Weights of a small transformer language model.
Size: 6 heads of 32, vocabulary 8192.
Architecture: RMSNorm before each block, learned positions, no biases in attention or MLP.
Training: a variant of Muon for these matrices, 240M tokens, 7319 steps.
MLP neurons of a small language model. Each row is named by its layer, matrix (gate and up: input weights) and neuron, and shows model dimensions 0-191. Each number is 128 + 32 x the weight over its row's rms, rounded and kept within 0 to 255. Numbers have three digits each. A neuron's up and down rows have the sign that makes its largest values positive.
After each neuron's rows, "fires in" lists the words (lower case) most often at its 100 highest values on Wikipedia text that the model never trained on.

L3.gate198:118131188129142124138125117150153066120147085144203137130166127114151129079148139130157149156174153083159142110117060106072082124061116109191167173149173073151108123154073094070122080166158129096131071133180160122135175097136139104119170144136084144185055057098132083140110134117137172108133154149134165121159116137216123118124096171124177090194145136137155102128137090120076133076171113131103157152117127119103142095133103136159127154159073118118053156089150119120133110083103168140111133141174156077166145118134167138149114171151088089137126128148136203187100114132143111184
L3.up198:065077176177149140107133183093170127097107102136104059114133128161115116058153161111170131139031051123126129087179146174057111172148118152112145128061138174132077158117122147100122129175145146086098111157185119159134150074084130124155121153125130134150063144122115091104063088156112124115084104131146154117179080106131112113136081182125103141160138163151103137126162148112067106114119140117117100158066110133153133078117190108136109139103144162082067110095122121116039129101098162126113144123129165092174126136072105129141126132185107139120144097141143185170078181138126123155
fires in: "the", "in", "der"

L4.gate89:121108123107149158123092145116123117063155120135109115189165107154121128096115080170139097143124057146126139121140116125113142129171145142112124115086152152149067097124153114086111146102054104138158120164211135143141175127107171091102108168171177099067136099027111076110130195093148151131117119145115116067138091152159105124167165111132134133140065167150121169186079141110130109092095140145128111084132119153151088101133115083173156107107173109077107152112154127067109110131133093036156126142167146086094084098089185082122129142152110113061120143143159126136081120195072187087
L4.up89:063095125128103127150009171059131132101095129123118087125106148134078127067171106113141145166129144176095117123112113135167137082115140118118132150148136215129083128076222090087145097141116123119107093149154098157141084144118116090097175121093172179111094165104115118148132168147113122095095133127128082091140128127154057117076107112102078092184131166120124066186142160086120112160153100118125128157165086089097134118123098139167114131103184111071115087132162110107126103141155130086182171154129165144149130171083175114127109210169078113067148147163132123123103124128162123102
fires in: "it", "there", "what", "people", "you", "that"

L8.gate243:079087075148092107075111124118174140100099077159153069173111060133070137089126092136112135127118119192103151179134078088090115094136123124073147153165167129150171129112092122087161126113164113149087085122128157061101139164138063055144160165134127142099148100092063134123169086103120108066113145139096141126085154170156052207025132137101099107103133088114132097127148159089106172187108120108154104156171142124129068136127163119088108136098159106101143086142167158086146141137111117134104130143171157142142116112149109161119127113116115130132066132076136150056167089118151121127
L8.up243:146121110197189134079086079083101119106177102166085066134114121104111112131129121125149170152134156159175103132202142141171183116125061127136098165080081096142121146113110106145144147080131131111074117086130118125180118093116120095142172222134097127078129143120079129139117114112129116094082131081139132121130130123124175139110194126111142102045175130176157110140149131107129121078185121124110115121132149155161141161162164101147133152112105090092161153137161181072127139131122077135120149089092145134126138161209187146119150134168154138190129193101127144083190192122154069064
fires in: "and"

L8.gate155:150144131118131103097137169148120115121176114152129058152116175095112131131109084128100142100150057124094129127116140145117151102160090134180143103140124171121113117169087088107117212184138101153153109159109100088223151127118086122181146091131129108147165084105153170157114096157155150133083094132084089121080131127181146110045073134141052079071155162104115144094150082112150090102078089104103173136165139122110127156140101051142125134130153112079067074133081100094087085094151160085112183122119140150130081175045164084135107127110173104156107128092125144107122120144149115139
L8.up155:153146166201183149079172136087108120124145132122173182136172151156120150127097115110141118099116139165144115161128110181137116059110172135110140112098144185194109172148077141087083171124122065154117155092086060166095122136089169196141068086105108204112086044159150115123198094117176183127118090157140136105114105082158145088138105156141098139108169099153170142104196155117102136120075127084146166096114110135132107066131107105126142117099144122086114156128154146152099083143137153141159158079106105110154074116112175154088160112154083149107180163120106107141137117153156120177
fires in: "the"

L6.gate21:120129115109113140122188101083134162077216096166142116173179111124153124178125135080122107182115080096156133157137132159181103086121147205060093118095132103118058113158129111108146151105136124131124114129104181183146193150150157154110138130171153115113066119137074147137105120098163116119066113111103101121171066105121131130162093123144129123184103080120164140129163107119130157090147125106108167117103095133179186120169139042153150130082153082139056144121132142155138128084161092053127134114159079166180157193094183152114076120132108140081115134163155080125107124149112098095
L6.up21:160182068167147110097029138083153122124151140063179104155186101154132157144151133102110098192185159119129111157143160113123090139084140124126118121162150117137169156174108161114141142082147124101124144120118125112120093143170159151114130127091107177113103161152092109155109152115068182136068171154127093097136123150110107118086112080078159136111163161129148127163134118119132179120160124091121062111166146141143124169098086117087147125142104088159160076112117046138105034123158136148058123157170105130084181072152134142075069114123188099151160108150065099110136144097061148113
fires in: "and"

L8.gate137:156083160143166144160149120099157135095169171102173136130164131150122195104150123110109138085097080071107140112138156154169142129090027124097153162105082153081134151065122123159140111121118122129156111121113112019143062170116131110139151129110114114125159111156117124131118119125015145129106096099101128153144132125125162134131148119153085194108152148121197156139147148107121138137104167155116149197113174057146142082200093154140134142149143091126075183103096144139135114175147144086110144060155136166142161180073149112139104122128138159077095164109143102113118117159147115225
L8.up137:146090112158156120167109132156104141111159133114064139071079115113229134190128153108122123133156123081187134151171048227141166111180125149104094149082106111141091122129135085201138128095076129121146147065172170157156100161152067218162101144180081141120105175107169103133138168128193126154078129137099151115206151174114098149112108134113165131166132149099109109150141091117147180157075134124088119100145090156125134113171167108143161150124114126107096163114131157136144140167148121129149080167159138064130093127090112138150155159155098131156154158157132128165155099132162130157
fires in: "0", "2", "1", "3"

L6.gate44:155133109092077140177107123090140116115145176126151180122078091163101125157105156162164157132036103119166107094120158103086099129147193115118160135095109138161139062100117099106106139144117071143169099144101123144168166140106138128130085164154100139115119138137193150214117071140170122089094137092094192128126128172135066132158107151139122152102077080060104078134144118089116074113112194113156129118176111131140147201132172186102124162140149139126139140091079173141127132114123113085135151145146156157114144065137145115118204121165099129147090124079039124169111117205114145130
L6.up44:094064159076090119137108131110196168122121149159146155092067048147114117162090130094175103174100109147083105096185103119142125175092066104115115128109121156181130118140127109096140126080117109121166104173137136128154114102137095156175065134107144144088065073101141133165146097073162077074153121148106172104103106132105076181167113120074110089098124118101138130072135140172095079122098149134139177176158081134148123178135093100138184122118157203125131104118106159104108095199119142087102122136129082186111160087136175149119100092145073135112113195129103143149067105151096127132
fires in: "a", "two", "in"

L3.gate111:127078165116172083137131094190158148069145101052106153106119172153134092164134143108169114126132094133183107102120134096145141186157158141145140140097114086152145119142081156177095238115116120113202141143183079114156137130105107105142153137133116183130109133108124106094154102103121085186129129140171130070121117124167118144194155117153100181064130125169111099162118155173130095119079131137104121183118051005111171125092106176088169130090115143130138127134125136110134126138141129118141107117104112065121079137108127072113141109033153123118146112096163119123101104078126164113
L3.up111:082097150113204079112105109103133104076092113095139131110129147139170089099083141172112123097131131089086080110129075137116125145211109149122152131109139122189149107175120143151111181055089151101114157161212095088188102138091137134191127116169086201093199160134151112110097062138142091213117125108102082082117082142172159159093104161164041075094136147152187115150174111129122120117141117111130102135098111094049147092160127156143126131106133138116159096104099149112076118147137145131124090116150124128087076130098145102120147133125094110134151109125130114140111099191106131079
fires in: "years", "year", "weeks", "months", "month"

L3.gate68:171145072106140141126098119133075101151112155095136106098156087141141105131083132120098175132127189149145040083116143153193107138108136086168160089117158085109144106162116082136098180127129146077102151122097059123185067059088186114124076077164133161089158157143124112118105140115112171117157120142137127159056110115100141136167125131128109182184163088142177112109100104160185140119169168098128096116113114132170131121109099176135110123140129137192212169112132120163100137091118098093154026172124148101136158125141143162085135131139151153152101104089142111088147111076085145193
L3.up68:182122118173150143147096138141151150143169212092100119125121201075137064129125077168118109104139139115137115112107193089088090145117062141159177173104169106106146081123140168144056161123122145078121119123118109128142149134134108117130132079156103112172143066112158118134159097049146085078104134113155108125136134184136192096135078155117121131115161115175125134102137118159167157115149143091112043148171075152136123098098142195133088097110147087158116131073115163156163139075118157111163127161136107121143135123137161147104206111140178189104178125126131135146191129053141178170
fires in: "southern", "eastern", "north", "western", "west"

L9.gate36:133166149140132094210115096158200057077123074123174069130148168118118132105090080111112117196142078103174080164091155069157094128117078139144121205112184129150142184181097138155148099123171102098146179106139076131145137066163183113082152109118140154165107124143173086131176099124111105164133164188134075153147137096138091149163107115141064141133127118174111137153178160112050090107117155144120117132103140128123126150096159148137052115144080147128082083132123096138109128092135113096103164116163158083102091087114137072113132154148090107133106153151134137135193117108108128154
L9.up36:178137148140168159152090114094128153126112094101142171111111145105172176141127083122110180152066122107141182180128131102143196143110114122117164095108050172094142155132164125106118104068197103159157108160139171159145124068148089140092162039141109103111101139095076096150166061083174148145070166135142075135142172110122110119096093122155057136160145121146135127124095141139065156137148115135124126122109113161113144198074124173124109092128181119147117097141132173151089152104148121144100116104109166102145148078088050083156077147172108149104087080185124129138145108107167067114
fires in: "of", "after", "in", "under"

L6.gate95:163109119086167132120146137115117112115111074117158141143137092105139043136125134126102104155179059158140091180133116093084132135069106142181140121103127088160079174130112151132194080146158158135170085068124155123188074123104144075143109105140119142098080228145074125144102100128139080121035156090143133105096136162073116080131129118133128129163142116140164150181113075108131123164105144113097095141177125190150087143141079108102181084100093116149170123111077114103130133150187102126110097116143084147142154109168173120095151068085108123117063160157122093071116102150156111111
L6.up95:073095091085153099102073103137142148176145138111074156117110090135173091127104122143160078170187153143057119115182133117057180099117073132149145118159140131178080178129097114113180102092170108135087109088181107120120103147106145166118132149095168089085062092199116083179096130164146126156047103102133093122103188138117145157110109099128117123128175127098127110196099098113073103107193191106124115150116160186164137120181120130121125079113128140150150164097158092113091164051156147120089118132106102131119141101169101127140161152122096139177115153150117096117168156126163110082
fires in: "and"

L4.gate17:177149200089079136099166125076133104113190130171145153181112137069095131115149149144127085161086104055158181154138145160062080194133212120111089130124147174158123163171128127081124135147071095137175105181132162050168123120113142126182081157113151164085082139134097129118115054126118108104156170101179114104156174173177174071085192166117132112162131187138125127139086168110104108136124125150137150114128145134133101088147171137130124151072149106126121083085163065113131069150122136107093132161117095130113140137156172081120115133164128106139133158129114145178116150163146127121
L4.up17:111147110088172084145146180209196162069141108116100121136131152163144110120074124168163122158085097158071141119131098069122127134142132089072113110132116126105142045166170132104162165145113140135153103127149162128145148149096105171146110138143122095140195121166046097047109095101127028159115106123156127132132118115109097095144185111139132144141141133106183123130129096160113101132132107165103123123076086127146092168144117045136172142119135154151150109117112116105135131127128083108145065129136138177157075166093139079110161146091118149141085152081118007071142108162142137154
fires in: "that", "because"

L9.gate111:120163096121192077152181109165138165137132146119171100116113117081097174178104119075142120143184154074094158131145121071125161139124056094131128112113124101141075126152152137126102181155129152080165094098135125093160099180151123130119116092154066121102125115073115179145162174099109119123161136159034118150166126136113105122075135156141071175159179155099173171088150064121128128125158149181199105115072103087145146119098174098124119109155111075140091168156123146100122085106069097086107126116181108122059157187124091099147161110106089121158133143156123119097146083126063126097
L9.up111:111170198126177158091144167087117150105150170124180164160040113088113106131168131151133154159085158062082142159126097166152091153147111092162151098100136127162086125173048087099126112154130118088162115174105151084119138146168093126127146173117113130155091124136182144151100135101208171138109122127044209070167129140151176083133139146139146116154197186149113115055085108152092100119117098152140106091147082116128106116150096135113132132162093062120140126139121144151121062166182123074085098167151125177141118137137138131094142151069156128136132136167138082128121129153153163128
fires in: "the", "on"

L8.gate127:195108145161154142182129159131174167150138106144193122144160100102116126139078059155167117131134179099123145132152129097107092143157045089115141065121070121127145110125147151130099142140080152138129144127158107146060113141158125106114213218132113146136061126182126161152122089128110129096162117143117140120095097135084094122161108133137137132154094163154083167083156191158123143136150100087068103203098149169151169073163174104090097129136087077166155075124141127089098138060100163082132154106150109148125070152093165164146136167126097104085147120172139165155121117125094067115
L8.up127:113177144104102166135193118167098158171110139131183195097102089153123151118109096135184105068101145131103152119091112116108171165096096083121133123122159059130110119103162127128177189149178055128115126060175070111190172101076140062100126112114180126184124130112095161174141134139150115143200131136121110102111151100124087097154174110137117103100164066147131155074146102115056063096080088145134093097151148100125132110105159162112123111124115110168157145099126152123087168108180122076092098135110090088083133083118105111095125061135155131176123107100109122126078130099134186130
fires in: "by", "of", "in", "with"

L6.gate255:174131104077139123087114144107162149108135116086129116173139127106125169206145109135101153164148115139120117134101151066103097089144136065158106117098136177163106132109158095129147127118135062099203107144177107063152135120117106157183130165126121144120071129090112138125163167090130110092155095142132105163200112165163072144182127158132167121162129107112170162151069136090107082140070131140165121082151150171065108110145104155133147139075165105100144097125130090196033156170148104144117122123181140182109121120112128117086103094135078125208101127142120093173115079036102132114
L6.up255:086142114121150137153135107124170160093179096142107127070131176128111138107188143114174095125124119111131148156120148164219150125112148090096130179201160122098103147107145153129120115162148082094129205093110132119120111152062146120116173130156079166146123157140107137164087121089122136100093111076180105136224127142158147178095099104123145139208096131169081107116109131148086081097117111103138132106082146172101095178111170092114081134086124140124103070111156128134116119161092087096077158181139103072107169154139170084055149136158108156101117094150134106121114160086137098225
fires in: "there", "who", "that", "whom", "but"

L8.gate21:155133159169148147156184075154086107096124192097144134144137116113206156102124141140083045155140160162168083087137139117123096111161109133094104162107148122082094128152108128138135101081133170123181076148122132147106155090087123067108154077105103054163078098131111155146171113108141088148135087121097128122126134154100123105101115159134102147174089115179157153131143146126070101158085141136137100147118103087104060118189168131149076111094109119201097145080108157177142161199115169115234135097149148076081108153146119099174099143140127103110141198158142109177115119115088142115
L8.up21:143125069098192128166175140206064179135107132117133100169151129129126119135091160143122151105139171125124122148128139182141174132159117083123112067145131112147195151137081101117130172164160142103153107116154150157158111101184146145196207112136159091079121154159154111149079073103164120175086114071130165115198129138107088157110093160137113098162131123146144096092175151110152136158124166075105129152117081107076138112140137095139135114155218083173089105067137097148169147140149089143131133121170128111095127138085109152079157175158139073038118158070123134150124160087105097117
fires in: "under", "well", "of", "also"

L6.gate78:080163088149088115085103120132103129107084085104149065145182183112117144079093153098155149166085119193113167133191088127126122082076138130122061124146171130189101123128113102080142095099147085118071119152159121164129122104201126153122215168099150134121152104187100124133136096124126120129113084137124175120128119167117121131106134115114175138067102092165177146142148104104086135106136167132097201110141160127083110122144152170131174133173084137125117153178172132110087139093143191105101139123142135191123103170135162093053146190141167211146153156104087097130131098159102170144
L6.up78:090126132162111133089110105190150159176127125123095065093067129090128144117138135142117141162119134115060127082204147118117071114141140169072057107192107142171121142072067156126130123163175090077074111104114164125158122114143142108113152140052114190084144110135143102145098170098102123070110134089107121091105159156127122148117128118144077105165131103098105156110104122166179120162126141117100122131088177132113182095104100115170109163100158117114204061166145136065145167094150106099144156130168098120107134137132105185125169077148167132116099193133120154136223121184112098127
fires in: "and"

L8.gate246:167194155127106095188139121210102153071188085128114119094118164123107092129166122198097069091117143126123160143100143145086132133125102079141093196119048093137161128115120102103197113166155095132103105147140106104147130093117161206174127165154119082108128102122149121117102110069182170124080090176218158132143122163068132095085109159116124172121090153141106130081138095125125140130113112174096083154067173122111158097068168066111130075119123118104072136147158130176118125150183113132123136111203136090136098142109139140107156119119137084092109127165108128129106161130120112166
L8.up246:151087125103048097163195156160140177116130141180104170140118200165106088111104150114083060103108138136114152153125139140116117134088144092110145136141075121152073127159139080158162144159136092103089062113129090083137078114080108127147118149210151121060101143156133165165130110167133162160110174151158138115114128092065082166117101133092142110130182121156111156136146138119081115170116196157154121158116069120136089132124137060106138131133128142114095143123155114193112221103173113063155146179166144139104154170148117144152142096133126091135119145146087190146136164128087182191
fires in: "that", "of", "the", "dov", "buenos"

L6.gate192:151086085137082103104109172127115180110185114128153131122133094123138112102160127119116120091144100126107116143103133129132118109120095139096114150110125121151105114153086162111108073157097153105137148201168097130175174179139053181189132098150117171116119093188042106107064167144138169115220197114163158184164101093116102123138173079105096177112134041147100098105151173168138131113064173153107122136153114139091104119093122097135134105125050117164128073049077102079146124160119095129110137119160136147159138134139134137162155119184113127164066163138155121168122165146124152123
L6.up192:146130082121087127130127104107142086082108069136154149109152157131126119105085088100117108125103099161161100078111175129104141077106141115178149130135150112181121165135083131071139073117074147119111149147132139156225121109102088121127125167148160120063130137173095120125133094139134207057137179149187124095113129125120140129092086092133093078117158144107118072102158075155126072120130135152131119106191119148154129127126132140119104204136046106086071115119107135103109080095091158132096139121137160131142173078059170124147151158158058106171153113223102143145182106121080137093
fires in: "a"

L8.gate41:124158104041103085111100139085125144107190081164175128093099107097127132074182092129116178140176078173149125155174108156136123101167119153079144176049146107151079112104114166083154148160162157142148121139149120123107202186102138076096158129146121143183147144077097115185156057084062117094130132111164115099131124092122137107114126169135137142123131085130108147157133165116141166088162149123119133089162162112083101128138109127148088133121135178123054145110123166151127164102137198124123096157134160099107156106083137081195181154123078080104080173139143141080176130148158177135
L8.up41:086159133111113168132141161113162110129159132128163132133071092207154100146131119104119122134110165109121110134074103150129168125151153165149166180139099158155076190092121098090091107109177159140164103176127150142085179172080186158090157124137151087118120139082126116132094139121106117101156100181111174126101150200165136133078118149142160124171034092092181174072155107154189131124110162150122184115143122100133132112186157147147135108091116163112040140105123157136146111100080166148142109142159163120112186052158094124103177055137103131135082128199116123157144117167109147094
fires in: "is", "a", "was"

L6.gate60:096141119188143183124075158139096142078173096074146127116090140167131075114122116093135143152179156058169127059165128163160090153099121088162131102119059145117106129058143164119157142168152075123103120095143103113163102157115101183155111196042223112079109155128137116164094128113095119188126108140089176059111125166097143187124153163159126190131072107077154104186110125139113109093090119101107121090132145123092139128123104112095120135147143091129068139104129143107121078154159098145084137118137099139082118132180122108166087076097110103141126140097129118138080118102098176096
L6.up60:151163118128157116198112107155137095164086175076159098118113153132095141116074145147070137213075130135172167109179139120142111159110110155063138105129117095131123050075141132057132117125154130140143114122100160152106135119157142104142084150082142083118125133122106129149127097105236112113174130148147087118159153157113085123107098121182141144145167118099082120112163138062088084105137131069103087148182097149141097081185139078146137114101094107142131131125145124142096135124038095140103107110118114084095140144140120074169127136120106178150067136179184120054083105085106111073
fires in: "and", "as", "after"

L3.gate159:114121141187134095126058129171077118080146141082136128141130061083108105123094054126122162139133113138154116137130123151158078085125197148172159158206112184130120123168140069111140151108159135100136132105188107150130111138156149144081151116126115143102117145150135130106197174064132169106156142223119097104097141140152119139086101023122114169049094150113130129138086158154151122197103097159136164113129128067115116167078092127118159104115126146123087115123123084133090101084103185145144172092152141129155158162099109141103095179136105090135191108117167118105147160187129082132
L3.up159:162118156149132068183173149108110117108112158117131124080163100107109167084095141109162140088139104212133110164160124117131102076064120186142143193086122164153084101116115166177168150140154130169194145131072106112080145143138162097154078078087101198175145132145084113180158114124120111162109091154097171087060107130114099073134132123134108110117184138139122096185101120129114096148123074126149147144142180112090126167122128142172086119093106096120115094160099188108118112200101142178137137155140147117171161140169101134110094180159050109078164102151082115138111138102111108073
fires in: "college", "university", "center", "appearances", "gallery", "battle"

L3.gate106:089106074122145105130135156135128174119236139153103135086164091113141126093130138130159146145132113145136109104127106113170101148149137095146131135156219110136124067181154161140175132119130149127127106120170071190121144066146186131199135133158167138158160093090165161106096139121090186114117104074114101101110118089141127148171079122064097130137088150127160086063114135157130194055116127096121045103056123149161087155111129160165175144151130122209118116152145101141137131112107084098156118189155133139130108100135190111120110128128129157145089202097112109112186091104121112103
L3.up106:071143113085128150148112206127153199101138117202080112086163086150175127121097120152122116117134094154146104112163101128137074122092162083153078161110160085128101108191122134120162078176181134106152182088172123134104175066139158150116157114116100120133139145089162145140107142090140183139115077094135110122130096095166120188198135098105105088078098128136145113111144121141185116109128119080128035184106136113130079151123124134098104140155148108130139146127151049190094126098116140132122120114125187191163194153152177099157103142155107120133119194091134141148169102087068159122
fires in: "north", "west", "western", "eastern", "east", "southern"

L6.gate118:156139108135158131142119131129158114136145064102106130095179117149195176137147118145076102137068082157105048123159132172137127136136161124167127131120110176111128167126154136154123138174091156159090047122128203126175116165134127171126149117134153123145111151107113104148180126090160094084176158202111116103104154156072104161167092130145087109145105143121122118117195047130094114145059152053153158097104115114123150082140144158143126121095144102111102058147133072131221099178151098138100125111107052194172109188171129092106150121112129084117099130108106164108112120179129117118
L6.up118:092089170102146125156175183096154170183110157103103230117156169147109144116074186094071097181137150125115108107084101087080031138119153120159115122171072139169121152119141139154142098138123192170133132123187120144112083108154076098080102147139173137106074128161097093068086082142139105135125169148115107111113124133096081152113119052052150117100169133130152121146171124150120134181105191143075152130148174095135169141089119137119152108124125136126133152131121145157101116134152100086114060124072157197136166133128160153113130106084149116135082111116060142129115111166123156110
fires in: "that", "reported"

L4.gate190:153115130165054211108177139168113129121132119204140134193096080115164174123078119102100104155122156152093128172125145116096152218123061137137126100148120149149153149142153187092083118164084081108175069075116137121158191130146130127162153087147160108090131156099157140145141109117112128116110100136155103147083050180114132124133116102133125095074107091118173161121180098124145083119077145118130145102171091174106138088064109181144121154116174120168160137156193132072162137120123151113108122110149088114106078087131137078194119141165118070103102188160153100099140104124125144134
L4.up190:179074128108096182160183109129094172071150078131140124200137122137096141132123107139092051080099093108139124129134144168126171099110136158130096152131116096118137129140187115084146184146102104115139104137145148175152210113093083138142149143143125135127140137120159187115148104137077143123108130171184158114113078143140171103156107131142117097096116093119163092112087120157124084099121101179190146173179158090085181116102100191095175093133144069147165086112193110139144134145094105129157174099131129101111122099118110122187048128153133130038187155148132105122204113109083148088
fires in: "with", "sq", "by"

L3.gate183:151068172140083100158150113210130140086188063109171115109199163088095143175102093143172126158061143136148161139151071102128137152119101093120122131128164108151092096125151135091158098159108099090190087166179149071153108086122156119142105172121123109119119135123180121165163094118090080099196098151098151114089150126116151155141113098116104190143049093133105083118068112141092130174162098102161146109174142087121137184127094155098126113126079165139122120193105153095127112156144091117113142149208160172139106125126132105096113155128159151167111122085176063121106112083075128144
L3.up183:135088138166086065079159150163111124087147076164068169088134108168093147169113144111176138128106090176193110148133125085123170176151077088128134090138091118093145103099121126116118091186153171134081152141182158111113124108126110174164125119143142178072112154079135179097160131091112110151150169127083134067139127119166149117108086076110088145147154100067081131064152178167124146176122154099171123112157134144149148112128074139110074101152132093140148124138128089113179146183077076144172177079157162110166109140145169102077119088115133146082068163156138115124170099176128185140
fires in: "8", "7", "2", "3", "24", "22"

L3.gate234:093156162141170067154120093084197134100162124111115103191155163087071116157147136150125123133154092125157112116138128112134107154126095091104157136130131106111123141102092195123160131125102175211179103135153188116103166099097116059115142161095140162087113072070129134160122155111080110120090106163079159067104134088133184145153112132111134117101080185065125172146089150177092097138120131142148195110120099149132161211108137148106130105154118129107119108174120220101169140171106128133104092103212096143135116135137139119124123081023096143153126084087138116094121104126137126141
L3.up234:148175084115109138094109133100126083099136183138167149160186124192111098143107144179086097089116107114067131096077131139124163114075163124137159085074114125145093141124139145129120182123129128146166095179076210089119155123113100135082114099121096061173203113083127175121181126190128151075133156158071194082114182110173154111154078150154145123105109105105104124126159140098077149105132148131136151149109128160125115164162195118087107112192098129101096156127145161121116091165179122163117129147188146116134118171121151104113076159135197115090074097108159100079130118179137091114
fires in: "was", "is", "dst"

L4.gate230:045086128134093127137167133177118170099117105108139154070165135121078095111117062137116055097123108138157081116089113067121142155138156135139154106126148121193129145135052134137124206159084115126103136177142050090147130150074150057181186138145150137156127137143114109076122137099140104145180191128132108114168127131154167143140145114156161141096156137174150111147158157123191120167069134109058090168126123138131139083122118129090195081046099111152131121161090125130119113077116136101164129144098137126134129132131128106130167084065143073140153101184142182153104117060143109161
L4.up230:056129156149096116158116122159111097111089105116110105117150088157099130121121137088120071103127141088203094114182063103132153102191115144096131134103130078202058138125035162183112188135152154152056121140138106083095119145157141092176146066141127182117161106119170084098088105111147090152110114151145130165130134125123181144069116170151107079067140139118069094159134133116148056150149175149142132184113150139116160109151108125120148168112119107124168105118066133130090083144120130106147088136110169117162090083123077101129122128129083148123156113217147117137101120113191139080
fires in: "years", "days", "day", "year", "hours"

L9.gate44:103134140087124138100139100147155174125176162049203081152096149175184143129135161185149150112103129180089096146093159114116094115089128087076106098186156146140181090107146150113163176143107109128174132176181139099128121130167095179124135120172088099169214126086144119110133145106125142173128131162147091133096134161111126147149079153110090126182092085186108135070154119165119155116109165094102139105137137162132102151086208123102163119122132193161116167141165109065110125106180132112095052112196123129133113142089112113149120155145090082182131139143129099105186102078105117166
L9.up44:102158106106134122120126143143160116148200153050136108112142126179102078189133076181111164138153154086060116112102204176131106151090129121068157087147132162155124112092077133156116139104084179095115096126069113071113104141141068131204142087070101082122097097109136088114114157135077132170129172186097130052124082147143166152142160123141112116168119100149206108119163151130120209202109130134097123133137082090117124148134116089142165121108145154138122099135142092117138159116167108139180091108120116111097092136118073115080097108127118158156167113100147110141173065097126112170
fires in: "the", "at", "in"

L9.gate121:123129112145116121180151187135167122153082121111125065153119116125116116102151131151157070119114097140130133115122123139137145175122112136164124081132149113097177141115106143146060182151157117158147082088092158208114172169076128107210167141164140164186108095126147135091163084137142154125099139091136156087128060089128097171122112144147129133161117128067111165121110209168127126160118137152130106156102162142080168132106161131102242150182181103120103144018131119112104093069143109135119126161156093108143095092108171086132142062151152097089107102158117123167113111154167168087
L9.up121:132114143147131159145099119109080136147130128108179122139128164162150122151199103137133065131169145143174133154095111076128151121113181146082137129139175110132092131120130167130132145096078083176176113097194130101073167168157116136111117081145156198109107148055098152176104042107104146156113161151133179143073094100130088120097142156128110060164130154086141121099199097126158156095121143107161158208144124144080159164118118096126162095071137142095122221064158117140094147110089166133151106091151121169125158040120120137118158102089155081113099131115141154175148124093090132136
fires in: "in", "to", "from"

L4.gate131:110092160131167108119151139168141121116123141038160049144122135104164162156110125142120092140044126126082092167153067156103116137094184061129137114162126071201151103109100122064114120082101130158169036086183129122147164087132133117129184156146125157169149110156090141146168102075130120091145124141202101118128099139153135150090089134177133100101180123170137123084141150080101120136127161106149193142104150162135152116213115106092106087111170114132135114152148118112098122098140084134144091102152115163110094143105106127128180141101145155114192105111150097141132154154061091197
L4.up131:097130139122114070101094173130135147102161106066086081153146112117122119126135162171083159157158047078104085185131116156101110157123138135199126133173112128118100197175097125092149124149132163126119121117099143180136170113130180150157111145124066118185125165132121170107106066059142101187090104160186127099150100087126128130131089126178172102177133159153122181155169129079090118113127144125118138163051118171103090117163136106126140146124141092111111140142131097139140099062120080089127132135143097110141118222174159139104243100155137149108125172184109122139144138174145149142
fires in: "in", "during", "to", "at", "after"

L3.gate72:154041145103167166154097133113076130161183095069130107173107125103103144121079113176077103139091143149100086131174189175108107129140177170148100131119087084088107198155107144128150137089121043115161097126069127144096093108100071152201162186117119106107113118144149141164115088130153101146071136068127118114110113122131149147131109160208142123128090171137160110164133154108128105107137163096086115183124077125151116129115168141139128145123161098081085098117144180063153109115196130156072111097181098099096146169151159115111159062136090175132148099142121089098163150149142111128
L3.up72:123107081119136126132134182128133187104127099070072028101123107126138097107120181136105093134138128121136109160179139136105117108120101142095074096132087091133087136132067133078189194066107106123169108138148163141156113145106193154155130175062114148139086056179130105161090176058111072083078123135118116130153119125096125153120150120130121128162138131122142093127099125125148129057137165126112030188090147125152184170153162151110094129089082115087131114125099082090136127134118071126069112212147112155129125148121125126134126141138148145140156169111087148098109201135087127100
fires in: "and", "co"